MLP neurons of a small language model. Each row is named by its layer, matrix (down: output weights) and neuron, and shows model dimensions 16-143. Each number is 200 + 30 x the weight over its row's rms, rounded and kept within 0 to 999. A neuron's up and down rows have the sign that makes its largest values positive.
Before each neuron's rows, "fires before" lists the tokens most often just after its 100 highest values on Wikipedia text that the model never trained on.

fires before: "1", "2", "8", " |", "9"
L4.down203,171,245,200,171,195,175,191,168,198,212,172,232,230,188,213,235,201,178,216,197,215,194,192,228,182,194,299,208,189,195,201,170,194,222,260,216,134,217,216,189,165,233,196,210,268,187,170,228,231,223,229,148,209,244,232,246,239,181,233,192,225,240,202,189,216,197,182,205,255,231,217,246,228,174,146,197,183,171,199,209,195,245,230,235,173,204,200,188,212,188,250,183,182,185,151,215,170,198,216,162,196,216,203,227,185,151,216,160,177,242,220,198,236,154,202,165,173,208,209,171,145,227,165,225,158,196,249,211

fires before: " |", "–", ".", " /", " ", " first"
L4.down218,173,247,200,241,184,215,129,187,223,175,214,195,158,250,238,204,222,189,222,176,172,176,146,185,227,207,189,179,171,226,157,222,172,240,249,220,182,281,226,202,210,168,210,225,187,241,177,162,176,209,223,243,241,185,211,228,225,229,189,169,161,205,160,203,188,239,157,231,277,163,197,171,176,193,230,210,252,207,182,181,180,201,213,171,232,244,219,238,212,176,252,199,154,223,176,178,193,213,195,165,224,191,253,189,216,205,184,220,223,216,260,159,191,198,209,189,225,204,198,216,201,190,178,203,249,203,134,241

fires before: "\n", "-", " In", " He", " The"
L9.down814,180,216,201,217,235,222,231,233,228,211,201,202,223,149,220,231,187,185,172,205,212,176,242,175,241,197,190,224,186,198,232,192,185,194,194,202,177,225,235,184,207,212,215,209,184,192,229,237,215,222,234,238,200,168,181,206,234,179,171,172,241,119,202,188,209,175,205,190,196,167,236,192,183,205,225,173,187,209,190,162,198,177,226,194,166,167,193,259,183,203,187,214,207,212,197,192,223,140,211,175,185,238,238,203,211,542,206,203,181,229,243,174,241,211,180,184,200,222,208,196,186,192,192,212,160,204,197,202

fires before: " ", " −", "\n"
L8.down511,199,196,147,208,220,219,175,219,182,209,221,205,235,159,199,170,193,199,193,274,210,166,199,194,171,177,233,177,257,232,238,233,226,194,200,181,209,203,186,197,212,156,193,177,188,226,191,188,173,196,150,264,207,259,244,223,243,221,208,222,258,175,163,177,134,218,222,171,188,217,218,225,197,195,214,189,201,226,176,181,144,195,148,235,194,254,232,209,197,186,224,198,167,228,151,235,165,185,196,185,188,251,169,200,215,240,214,247,176,185,204,248,243,205,258,205,207,207,226,212,241,256,173,176,195,184,224,201

fires before: "\n"
L6.down102,158,219,207,239,226,224,227,246,225,226,189,237,236,164,199,217,195,203,185,219,225,160,240,178,214,185,201,248,175,161,186,217,205,190,221,192,178,227,240,179,204,198,216,197,173,205,227,259,243,245,216,284,199,152,177,173,200,191,194,176,228,135,162,201,208,198,231,186,201,157,228,208,170,188,237,182,167,220,177,168,195,187,211,207,165,160,196,285,183,199,171,195,217,184,208,188,219,147,187,210,182,244,259,188,189,409,233,190,178,216,250,203,274,196,171,211,210,211,180,196,172,216,156,213,169,208,171,212

fires before: "\n"
L3.down81,120,198,202,217,204,162,219,202,201,216,226,264,219,191,239,217,163,192,149,230,191,156,257,206,162,204,183,193,169,154,186,227,162,206,227,169,239,186,197,128,181,253,187,218,192,182,179,207,237,193,207,158,238,189,202,210,231,179,148,223,205,210,196,166,188,123,175,198,168,208,253,203,182,194,227,186,180,151,154,230,187,215,162,205,211,164,226,244,194,240,205,194,236,186,178,180,179,175,238,199,175,275,181,207,226,219,192,167,245,183,219,168,204,204,213,242,163,262,209,192,213,205,151,186,226,184,175,195

fires before: "\n", "-"
L8.down509,139,196,196,234,221,214,226,238,242,232,184,226,231,192,183,219,180,205,169,207,220,181,248,180,193,194,201,233,164,151,227,228,221,179,187,196,180,198,228,176,221,188,221,186,181,209,202,263,235,239,196,255,221,202,202,198,208,193,178,171,201,144,240,198,222,204,222,185,220,170,208,204,149,202,227,217,178,225,161,202,184,179,189,214,158,135,182,290,219,195,197,207,217,183,200,195,196,169,175,205,189,203,245,209,179,459,210,181,181,202,251,199,238,190,169,184,237,215,168,207,183,203,190,221,167,201,197,215

fires before: " |", "\n", " first"
L5.down255,176,190,159,190,167,224,206,164,201,149,170,250,194,211,203,209,256,191,212,211,259,209,235,222,211,159,215,197,200,239,257,170,263,254,277,183,253,244,239,152,218,213,165,218,146,185,240,223,198,176,256,150,216,241,151,200,154,217,249,164,233,169,246,211,218,196,219,193,192,165,171,161,174,226,203,187,241,181,170,201,191,225,252,172,190,243,238,190,162,162,221,198,171,158,201,195,168,221,183,198,192,207,160,185,182,229,199,208,189,163,183,157,196,265,253,215,253,187,158,157,176,191,165,231,176,171,166,233

fires before: "9", "2", "1", "0"
L6.down574,224,207,250,121,211,198,194,147,191,206,185,199,189,214,225,237,205,206,235,221,183,187,196,177,187,233,214,238,205,242,231,153,210,179,232,190,253,255,212,160,202,189,213,181,194,193,172,208,214,183,228,132,199,177,212,194,172,235,196,214,255,189,211,212,199,147,215,204,165,205,215,204,238,218,118,170,187,260,240,197,152,175,194,182,198,212,241,217,226,222,247,261,232,221,163,192,259,169,185,218,191,210,124,160,203,181,188,138,200,181,176,164,202,171,249,200,204,235,247,191,184,153,203,175,211,228,176,212

fires before: ".", ",", " in", " (", " and", "\n"
L8.down396,157,188,163,202,178,245,217,219,234,163,177,204,212,163,115,284,272,227,179,148,196,192,165,174,176,167,230,279,177,240,202,243,171,161,173,235,127,186,212,211,163,190,174,178,207,149,211,199,207,219,234,229,262,203,194,224,140,206,231,264,234,180,171,210,218,214,194,192,165,213,168,208,219,178,200,206,158,198,190,229,277,246,210,214,229,207,228,270,215,258,211,230,140,186,203,192,241,191,219,206,196,195,240,169,183,221,208,196,223,213,200,192,202,157,229,183,158,215,203,226,194,213,257,190,218,198,207,187

fires before: "\n", "-", "|"
L4.down374,126,207,186,252,230,237,202,196,227,243,190,268,234,187,196,227,184,197,186,233,209,209,251,194,179,226,194,241,195,206,205,202,205,204,174,186,162,208,225,181,208,177,224,197,165,204,197,209,226,223,213,268,207,149,195,207,206,197,183,162,229,140,168,201,189,189,212,203,221,169,194,178,162,184,257,174,158,255,189,180,175,199,200,183,187,148,188,258,215,176,186,223,226,159,213,218,208,182,175,214,186,193,242,205,199,360,235,211,149,223,231,212,243,198,153,224,239,206,187,220,132,202,187,218,196,211,200,246

fires before: " |", ".", "6"
L5.down307,181,237,241,203,184,194,159,255,276,193,216,183,204,178,221,246,225,235,217,182,193,151,200,174,211,229,206,196,200,223,223,209,169,170,205,210,217,178,240,217,165,159,284,177,220,245,181,197,179,182,201,215,124,162,167,242,214,225,188,197,181,225,230,227,202,256,193,216,214,246,190,204,165,233,209,228,221,148,224,207,186,207,170,164,192,211,186,193,215,236,263,216,177,251,192,204,197,233,183,194,211,205,170,211,195,128,201,220,220,213,225,179,202,173,212,173,187,138,186,201,227,146,191,179,236,229,240,188

fires before: " |", "\n"
L6.down710,216,193,217,177,176,130,195,161,181,222,201,203,220,184,259,178,146,241,238,231,140,238,187,180,198,184,211,181,210,232,194,231,163,192,152,218,188,191,234,227,219,209,207,236,207,207,162,248,120,131,201,212,158,216,246,205,190,213,149,184,212,219,190,256,152,199,217,219,208,255,176,174,234,185,180,215,250,220,193,245,226,171,136,219,231,249,248,165,186,188,256,237,245,169,215,206,192,218,169,191,166,205,172,174,259,221,227,166,238,201,165,245,161,176,202,220,194,170,203,171,245,264,147,204,198,144,202,219

fires before: " |", "di", "t", ";", "un"
L8.down424,203,282,201,172,248,177,138,134,218,183,197,229,220,181,242,266,186,189,203,170,223,177,170,185,175,241,163,193,169,192,176,213,248,206,197,252,211,235,222,206,168,171,262,184,181,214,220,245,257,211,149,135,205,167,208,191,260,213,210,182,172,184,198,222,227,205,210,188,188,197,225,217,196,215,187,172,201,181,166,207,203,207,161,171,206,253,191,169,148,154,195,178,257,235,202,234,222,213,182,204,191,212,217,187,194,226,206,223,251,192,179,170,213,228,206,221,209,197,203,254,201,143,207,169,167,164,214,181

fires before: "2", "9", "8", "1", "5"
L9.down610,181,200,204,202,223,219,164,203,177,170,207,210,181,237,164,205,181,234,208,211,173,215,198,200,172,225,222,172,200,228,161,245,214,201,218,172,252,197,232,245,211,199,213,205,241,169,176,251,193,229,202,239,211,161,146,213,158,189,282,177,210,159,210,154,208,186,265,243,134,212,171,249,218,220,159,199,137,195,235,197,152,229,265,195,192,160,228,244,216,229,176,145,191,201,199,170,214,182,155,175,143,169,163,212,177,221,191,253,250,213,185,166,235,219,209,191,172,239,159,220,198,244,192,227,164,211,223,229

fires before: "0", "1", "2"
L12.down751,180,249,271,231,198,171,168,200,174,160,205,156,198,119,147,230,183,169,195,180,182,218,187,178,169,199,190,252,171,193,143,202,212,195,189,193,135,149,147,152,224,189,236,199,197,220,174,235,210,196,201,147,205,219,190,190,218,179,257,186,230,200,117,208,229,171,223,228,159,162,159,205,264,210,154,165,162,195,216,176,161,271,229,214,146,225,162,188,236,172,276,223,210,189,162,178,226,190,179,216,188,224,160,202,228,194,221,242,219,208,235,176,194,198,208,205,127,209,198,179,213,231,200,132,201,192,188,219

fires before: "|", "\n", "|---|---|", "|---|"
L4.down367,196,196,174,190,216,170,206,169,205,246,201,198,194,183,213,209,196,170,227,228,221,223,254,129,178,189,180,184,175,165,225,191,225,166,217,181,198,219,204,218,225,188,185,205,168,181,193,231,247,231,234,150,197,244,173,227,213,199,213,208,157,222,186,208,196,220,124,212,172,209,185,203,219,210,201,256,190,225,147,224,182,156,162,160,189,231,186,187,182,218,227,204,178,201,167,226,231,204,167,163,199,189,144,167,180,217,232,229,208,238,213,217,171,209,200,210,209,212,190,209,200,195,215,224,209,193,193,190

fires before: " ", "\n", " Hard", " Chevrolet"
L6.down471,250,245,171,152,217,150,190,188,200,196,219,228,153,197,198,257,190,216,163,205,173,180,213,199,224,179,252,155,151,114,253,196,174,215,216,214,186,211,259,209,201,203,238,230,218,230,217,189,195,225,194,198,206,154,155,234,171,260,163,194,216,186,161,225,188,216,192,96,228,149,198,202,222,176,197,221,151,194,174,174,194,160,222,196,220,173,169,246,216,212,219,195,183,163,131,218,205,177,176,197,186,218,218,208,152,252,208,218,150,186,210,174,200,218,167,155,199,246,185,201,252,229,220,246,261,173,173,219

fires before: " (", " |", ";"
L12.down207,159,223,164,204,255,186,215,221,223,174,222,176,175,169,248,226,159,229,224,170,189,216,159,183,199,224,171,193,203,201,216,207,170,162,176,177,232,250,205,210,178,242,213,190,209,203,184,221,227,227,153,135,219,197,217,248,233,205,271,144,205,186,154,159,267,160,199,205,192,137,196,210,228,188,172,172,205,200,247,218,230,186,140,205,150,145,176,185,196,188,243,181,205,156,174,209,175,156,201,173,277,182,155,191,196,266,202,186,166,183,232,206,190,224,165,193,239,241,160,198,195,195,252,187,235,175,228,200

fires before: "\n"
L5.down7,197,200,209,220,195,121,246,152,172,161,186,179,212,203,212,150,189,196,231,205,233,174,237,189,192,176,206,200,175,172,247,233,221,201,185,167,157,210,191,163,193,185,181,211,164,173,188,199,171,174,213,212,214,154,234,236,185,196,139,166,146,183,159,204,184,218,225,171,173,205,168,215,235,225,207,184,152,209,186,268,210,229,249,217,208,193,180,258,190,157,244,178,193,271,177,214,206,216,237,203,182,244,223,235,194,150,204,219,169,257,250,198,215,207,196,234,237,219,258,200,203,193,232,165,256,162,244,225

fires before: "3", "2", "4", "1"
L12.down299,206,234,241,212,204,193,220,180,223,223,230,218,229,170,238,220,176,165,228,249,202,170,181,208,184,197,200,236,225,155,186,211,217,176,230,223,169,184,202,215,215,161,145,209,245,205,175,215,180,249,217,201,174,197,242,186,216,188,236,198,216,247,126,189,163,181,179,215,268,216,158,216,201,183,200,232,208,220,181,197,199,209,185,209,219,212,171,202,216,227,207,175,186,183,181,226,221,162,243,149,224,258,199,237,229,146,212,205,197,135,210,160,178,227,212,180,227,228,201,199,197,233,180,211,201,216,174,236

fires before: "-", "\n", " ", "|"
L5.down810,189,235,212,196,219,160,199,188,171,175,192,196,198,178,156,220,194,276,186,165,216,212,201,266,209,178,208,225,270,204,164,248,222,160,171,167,165,196,233,174,233,246,181,195,161,253,178,184,230,201,237,241,200,295,233,177,163,240,195,185,164,179,255,160,158,263,211,237,204,182,175,223,234,143,202,232,203,219,204,220,170,166,180,204,164,259,215,263,213,213,249,200,183,171,151,231,160,194,211,231,251,203,176,169,182,210,197,166,200,193,158,176,170,209,226,238,142,219,166,198,152,153,152,254,219,177,216,229

fires before: "|", " |", "|---|---|", "\n", "|---|---|---|"
L9.down603,190,211,191,189,228,179,192,208,213,211,225,123,163,238,166,209,184,221,169,224,198,208,228,135,195,204,225,195,162,148,221,231,280,231,224,199,209,163,224,195,249,123,225,189,209,188,270,199,210,167,233,186,192,202,162,232,199,193,223,169,163,222,199,267,180,242,200,170,168,152,166,135,222,210,166,201,220,141,127,233,211,192,162,165,156,221,193,170,229,217,174,243,237,181,143,236,203,167,172,199,212,168,189,224,177,194,138,178,237,167,224,183,161,181,200,198,158,224,208,150,181,196,236,203,221,250,163,226

fires before: "2", "1", "8", "9"
L5.down296,155,213,229,243,197,192,189,180,213,190,200,165,146,168,206,192,138,252,200,211,202,184,192,198,122,214,251,205,218,168,121,186,205,168,193,219,165,232,188,173,189,239,214,187,239,209,135,224,144,200,159,195,234,218,174,255,149,255,210,206,189,199,197,140,193,239,194,189,175,135,216,219,179,267,248,197,143,174,241,175,244,255,134,215,207,241,205,207,209,209,199,192,210,129,189,184,219,217,157,201,168,202,205,254,169,236,219,215,178,226,229,234,228,222,184,191,196,226,235,224,182,164,219,241,219,214,188,210

fires before: "\n", " "
L4.down733,166,223,183,201,220,181,208,230,249,229,154,217,172,180,209,212,168,204,209,217,177,189,215,192,220,177,216,189,188,164,209,156,211,204,171,202,199,175,225,199,189,189,174,174,209,130,192,143,196,185,164,214,212,215,184,189,229,221,201,168,148,169,224,151,224,228,181,155,254,191,224,237,221,162,110,182,169,189,181,205,240,214,200,193,244,228,217,154,226,200,194,212,188,234,174,216,265,128,243,245,203,191,231,235,142,164,196,138,225,192,256,213,185,176,194,169,220,201,188,180,243,258,191,180,208,140,197,173

fires before: "\n"
L3.down691,197,213,205,223,149,163,216,142,216,181,197,215,230,169,179,215,186,203,234,198,226,192,228,236,194,209,196,209,184,225,201,196,207,175,205,173,115,213,199,193,239,218,198,160,110,178,240,242,249,182,186,177,284,214,194,185,220,209,202,200,205,224,189,200,206,231,191,217,202,216,183,205,198,177,242,296,206,200,183,254,232,215,237,198,183,234,192,194,241,138,169,213,188,229,209,168,149,203,202,296,228,232,267,220,193,205,225,175,154,204,209,182,166,188,213,233,155,206,165,142,186,161,243,230,186,180,184,213

fires before: " |", ".", ")", "″", ":"
L8.down682,202,200,201,191,197,215,183,194,189,230,201,194,207,254,226,241,244,203,225,158,158,164,223,272,180,192,160,191,207,202,203,194,202,221,212,156,249,230,253,194,181,159,239,218,163,186,213,225,189,197,262,134,184,199,244,208,173,172,164,189,153,238,204,173,214,225,172,163,203,205,219,206,170,176,201,176,242,213,174,223,213,171,232,202,178,237,158,231,222,158,279,197,225,233,156,262,255,143,155,166,204,172,207,184,203,219,207,224,227,180,245,142,243,214,195,225,168,217,203,203,201,237,220,173,171,182,213,186

fires before: "2", "1", "3"
L3.down518,209,261,196,143,160,203,195,219,174,205,200,191,252,195,202,132,203,240,192,195,235,185,140,146,243,186,217,221,223,224,230,195,228,181,193,248,231,199,140,229,198,233,228,179,190,174,222,159,209,255,238,144,248,161,214,164,224,234,181,234,198,198,190,190,267,196,204,172,194,216,290,167,217,249,191,227,184,147,222,190,206,202,128,170,148,246,186,217,156,186,203,232,205,201,157,179,230,177,240,204,233,259,180,194,198,162,201,239,159,198,216,181,191,176,206,222,223,169,199,219,149,237,189,207,241,182,234,193

fires before: "1", "Ha", "ik"
L12.down823,224,216,234,194,223,183,179,187,164,268,221,145,249,197,183,191,153,239,227,206,197,153,160,117,169,249,195,203,199,228,178,207,248,207,168,211,243,226,185,206,164,216,238,144,232,196,203,200,189,257,187,152,203,199,236,197,230,162,220,217,236,225,210,185,184,208,182,190,158,230,173,223,228,200,207,230,166,179,208,199,211,154,221,200,174,254,226,242,183,177,211,168,227,253,231,156,213,227,172,223,205,220,205,264,237,138,194,198,154,161,231,201,210,188,252,222,141,193,188,231,184,228,134,190,153,161,185,148

fires before: " |", "\n", " Votes"
L9.down214,240,194,194,222,172,163,224,174,228,213,174,188,184,216,191,198,201,244,233,217,196,223,201,173,223,216,213,219,208,183,204,173,201,218,183,219,225,185,158,246,204,214,243,219,204,166,192,173,211,203,191,226,223,227,194,178,159,223,186,134,156,208,220,168,148,210,205,166,285,182,226,217,231,224,213,237,214,147,187,173,225,225,193,225,226,168,242,204,269,213,278,175,226,195,170,190,228,160,151,187,163,225,190,235,297,244,249,182,216,246,247,220,197,162,255,223,177,172,195,206,203,218,231,200,209,157,204,226

fires before: " |", ".", " ", " m", "0"
L6.down74,231,171,231,203,194,237,244,173,216,211,232,227,208,192,192,174,169,180,217,190,160,228,222,216,192,209,228,240,238,221,155,173,146,202,184,239,198,225,144,200,160,263,160,202,180,222,185,179,164,148,171,199,195,189,141,180,208,176,213,232,214,223,214,178,161,221,134,205,176,195,195,179,128,206,293,243,225,199,232,186,163,243,196,198,181,229,201,225,205,170,206,171,154,203,235,195,173,227,176,210,218,231,200,120,225,194,199,297,229,191,194,214,199,188,232,182,220,163,232,250,205,142,170,188,155,207,238,230

fires before: "\n", " ", " −", " United"
L4.down451,234,216,211,164,176,192,196,182,280,172,230,243,174,218,177,156,164,203,191,186,182,206,217,189,192,235,197,187,219,163,210,208,206,178,172,183,163,238,211,176,249,186,172,225,211,142,200,159,188,220,181,207,211,225,233,189,145,227,213,245,257,190,202,137,216,228,203,183,215,142,201,176,241,203,256,192,194,228,186,181,177,188,214,173,217,221,150,219,207,197,248,199,217,118,211,194,159,167,188,243,196,238,221,192,231,191,230,224,192,259,217,240,195,181,185,234,218,251,226,249,214,199,194,246,270,168,229,241

fires before: "2", "1", "4", "5", "3", "ix"
L6.down25,266,193,178,203,189,272,153,130,220,209,199,228,217,177,162,229,181,220,217,180,211,179,195,239,198,183,188,201,241,239,210,173,162,203,191,185,218,182,166,146,190,194,174,169,176,233,209,228,249,248,192,175,151,216,184,177,184,173,225,207,176,207,240,207,222,182,236,179,209,190,191,241,207,223,225,213,178,187,175,210,228,198,253,192,187,142,152,246,207,195,118,195,194,205,157,213,188,198,204,209,198,219,223,208,206,162,182,172,197,201,178,153,237,233,230,205,226,160,222,200,183,220,225,198,177,199,192,305

fires before: " ", "\n"
L5.down400,181,165,200,161,275,172,215,154,209,204,201,167,148,159,259,219,187,195,234,255,209,256,167,186,236,157,200,175,225,194,216,171,165,208,225,204,197,240,207,208,207,224,205,221,206,170,186,169,203,233,164,210,219,189,155,186,189,194,223,204,176,201,197,170,175,217,240,218,185,182,155,191,179,176,176,187,171,209,152,204,174,116,283,198,201,162,207,212,188,243,209,149,220,167,235,221,172,155,228,198,187,250,127,193,180,230,244,214,240,161,210,175,190,147,200,205,174,239,268,158,250,214,198,219,217,195,216,201

fires before: " |", ";", ".", ","
L6.down615,237,191,237,223,158,210,205,174,203,142,249,207,187,160,223,165,205,156,193,159,197,211,264,217,187,192,177,145,254,179,196,192,186,197,205,160,156,191,200,201,151,223,194,206,169,164,216,162,193,185,153,201,165,262,211,154,226,177,205,202,146,135,212,196,162,210,212,168,232,204,231,166,206,213,166,182,162,128,175,223,141,170,148,165,241,228,215,204,225,214,207,201,253,179,178,236,199,210,186,242,151,161,203,208,278,197,195,167,186,189,188,207,169,173,231,152,208,204,177,249,227,185,207,243,172,193,168,201

fires before: "1", "2", " the", "s"
L4.down641,199,204,217,202,172,145,197,235,187,173,152,228,206,178,192,172,174,208,170,225,235,232,220,172,179,194,207,203,185,199,143,162,140,206,191,243,193,208,254,216,183,208,185,231,211,194,200,214,161,249,198,199,246,222,209,234,234,170,169,160,215,190,225,208,233,137,236,136,225,191,189,250,222,160,165,179,255,236,143,183,197,152,145,223,193,180,259,193,202,214,184,204,195,170,166,189,214,216,209,193,174,213,204,190,185,192,252,196,176,153,169,209,191,208,222,226,233,239,220,160,191,205,212,209,193,160,209,228

fires before: "\n", " |", " ", "%", " ±%", "---|---|---|---|"
L9.down695,183,214,184,203,198,187,200,231,220,185,175,145,228,163,174,214,181,165,190,227,239,133,219,249,199,219,188,159,234,146,174,247,194,140,168,219,227,170,182,219,153,208,276,186,194,206,209,198,214,178,190,212,185,191,175,157,210,191,188,208,177,167,184,199,199,241,229,169,175,196,209,181,174,239,248,242,242,242,249,193,248,203,192,192,181,226,184,243,219,141,186,216,221,226,226,167,155,187,155,212,179,221,209,214,209,221,163,229,218,145,180,154,253,116,198,215,181,209,194,189,221,223,230,262,155,211,213,223

fires before: "4", "3", "6", "5", "7"
L12.down698,268,153,191,222,202,220,240,197,201,165,191,237,192,202,195,162,143,223,155,172,254,213,178,201,208,191,173,208,223,205,188,173,232,191,188,244,176,194,197,167,197,161,218,175,208,199,232,201,155,222,227,146,215,149,196,234,188,187,142,201,209,255,241,210,131,213,169,215,166,189,208,240,193,137,233,153,187,181,250,207,200,177,233,218,205,212,170,185,224,200,182,226,206,139,192,169,190,244,219,183,258,146,173,111,148,213,171,202,191,256,212,147,175,208,212,176,187,232,211,234,180,252,206,136,170,195,196,214

fires before: "\n", "-", " ", " The", " and"
L9.down221,167,174,218,194,202,217,135,207,190,209,166,247,225,216,234,133,143,237,180,179,218,195,227,145,190,205,136,223,188,216,224,232,202,220,204,218,210,188,229,243,280,204,240,176,241,183,180,187,157,146,189,166,192,217,208,192,205,216,195,155,162,165,157,172,237,176,187,202,165,230,167,191,177,221,164,190,183,235,201,207,197,208,195,249,209,205,200,158,182,206,198,246,193,224,166,135,204,238,169,205,184,166,213,162,187,231,234,186,178,152,156,223,201,192,209,199,222,213,164,212,196,216,214,217,168,171,225,145

fires before: " "
L6.down123,184,246,209,165,210,255,196,167,191,179,224,224,156,151,200,211,158,186,182,223,220,161,212,216,189,173,195,232,246,214,157,160,213,176,265,181,161,213,149,204,159,220,176,185,213,225,198,194,221,228,221,163,168,179,149,169,168,223,142,232,228,137,207,248,225,247,144,189,225,138,214,204,167,214,265,225,189,165,213,257,178,244,267,257,168,251,160,268,194,199,248,260,207,193,198,195,206,182,161,216,176,216,180,196,153,214,188,198,149,178,205,203,148,180,258,232,183,202,173,208,193,202,205,239,185,216,177,209

fires before: "2", "3", "4", "1"
L12.down109,227,207,190,221,193,228,149,136,238,178,232,184,174,197,159,263,243,192,241,164,116,191,205,210,202,136,189,202,200,193,216,187,192,156,199,175,197,156,139,200,249,232,213,150,238,242,201,207,219,167,215,223,216,185,225,207,181,222,220,262,175,226,227,206,162,206,178,196,268,164,163,214,198,189,227,229,189,170,220,250,246,214,220,254,265,209,216,233,212,173,184,151,238,200,195,225,177,233,167,242,247,199,173,219,224,196,232,185,166,210,204,214,215,208,200,235,154,169,219,161,234,192,227,209,213,249,173,230

fires before: "2", "1", "7", "0", "9", "6"
L9.down224,206,271,191,227,151,203,199,154,180,188,241,178,120,158,212,228,179,204,172,215,229,154,166,121,263,161,194,198,224,147,181,125,219,217,209,219,226,203,194,173,211,227,194,223,224,214,173,199,238,222,169,171,196,202,195,279,202,215,199,209,191,248,191,194,215,225,229,153,187,171,222,205,253,127,249,191,221,202,208,190,213,185,228,233,153,216,258,173,246,174,175,221,123,142,217,181,173,264,254,181,187,224,154,182,201,231,115,171,195,189,213,190,209,178,153,161,221,225,196,221,107,202,225,175,195,169,203,200

fires before: " |", ";"
L12.down471,198,196,276,206,225,216,179,228,252,159,230,259,206,196,251,212,214,151,168,193,251,180,217,208,233,207,174,238,188,183,180,197,202,131,200,241,223,229,187,164,181,168,218,182,210,204,225,208,219,200,198,219,151,208,195,199,157,186,212,215,205,231,130,222,184,223,230,167,245,239,220,193,187,207,190,207,247,136,181,189,214,193,59,163,229,214,191,223,221,200,241,215,192,187,199,184,233,232,204,169,176,191,248,191,171,200,184,230,184,178,185,199,144,219,261,228,187,191,240,259,228,204,142,205,218,165,234,190

fires before: "|", " |", " none", "5", "–"
L9.down570,178,165,160,187,239,216,216,162,172,229,226,221,180,251,239,233,200,196,209,176,180,185,157,127,218,218,223,235,193,213,186,211,193,188,156,203,192,176,215,215,197,205,195,227,187,204,168,210,183,209,202,172,220,224,225,229,176,150,152,170,190,185,197,144,202,208,210,215,177,197,208,232,274,222,262,182,171,200,239,221,185,194,206,195,227,182,213,203,192,261,252,199,238,231,206,177,224,238,183,193,164,150,184,193,231,214,151,201,200,174,201,220,163,166,234,264,179,159,188,223,159,246,255,240,213,173,202,202

fires before: " ", " −", " +", "\n"
L3.down566,231,225,191,285,202,216,193,228,160,183,214,186,220,214,232,142,218,186,225,194,219,235,196,148,186,206,251,217,235,259,176,192,157,195,206,164,251,179,179,222,198,188,236,179,246,242,227,156,217,228,239,169,172,171,210,246,160,199,202,168,213,139,236,171,186,171,209,239,125,225,216,217,238,221,172,239,193,180,227,183,197,198,225,271,220,196,201,163,177,209,219,217,160,192,219,214,178,228,270,223,174,223,133,148,228,223,184,249,210,251,153,211,202,175,222,177,199,211,151,174,252,204,156,184,198,241,236,162

fires before: " |", ";", ".", "–", " /", ")"
L5.down369,241,187,220,201,228,218,254,161,168,194,210,189,206,163,185,176,210,280,183,226,241,221,173,174,232,201,226,243,207,187,155,209,213,214,134,220,210,177,177,143,232,227,254,253,227,195,176,167,188,192,184,212,207,167,218,192,206,210,200,175,175,188,200,160,260,202,184,239,185,191,173,224,189,224,230,216,167,145,154,196,208,144,170,202,251,226,215,200,194,226,227,201,177,203,200,184,216,203,180,216,219,160,190,237,184,190,213,207,204,240,230,140,209,143,154,234,160,182,206,173,218,190,203,235,175,194,168,170

fires before: " ", "0", " −", " +"
L4.down689,181,180,265,227,146,257,238,250,237,219,176,161,182,211,192,132,186,200,267,194,237,185,214,200,242,126,206,228,247,172,223,243,249,239,224,228,185,134,227,186,210,193,185,222,219,249,188,170,211,233,196,151,204,198,199,166,230,224,223,182,195,216,172,198,172,217,201,182,190,207,165,249,227,242,197,174,208,168,198,242,193,138,205,206,183,164,203,170,168,220,179,179,175,183,194,145,167,220,209,194,201,191,159,150,188,232,240,232,162,247,150,216,187,145,241,205,240,192,218,243,221,197,254,142,208,224,216,190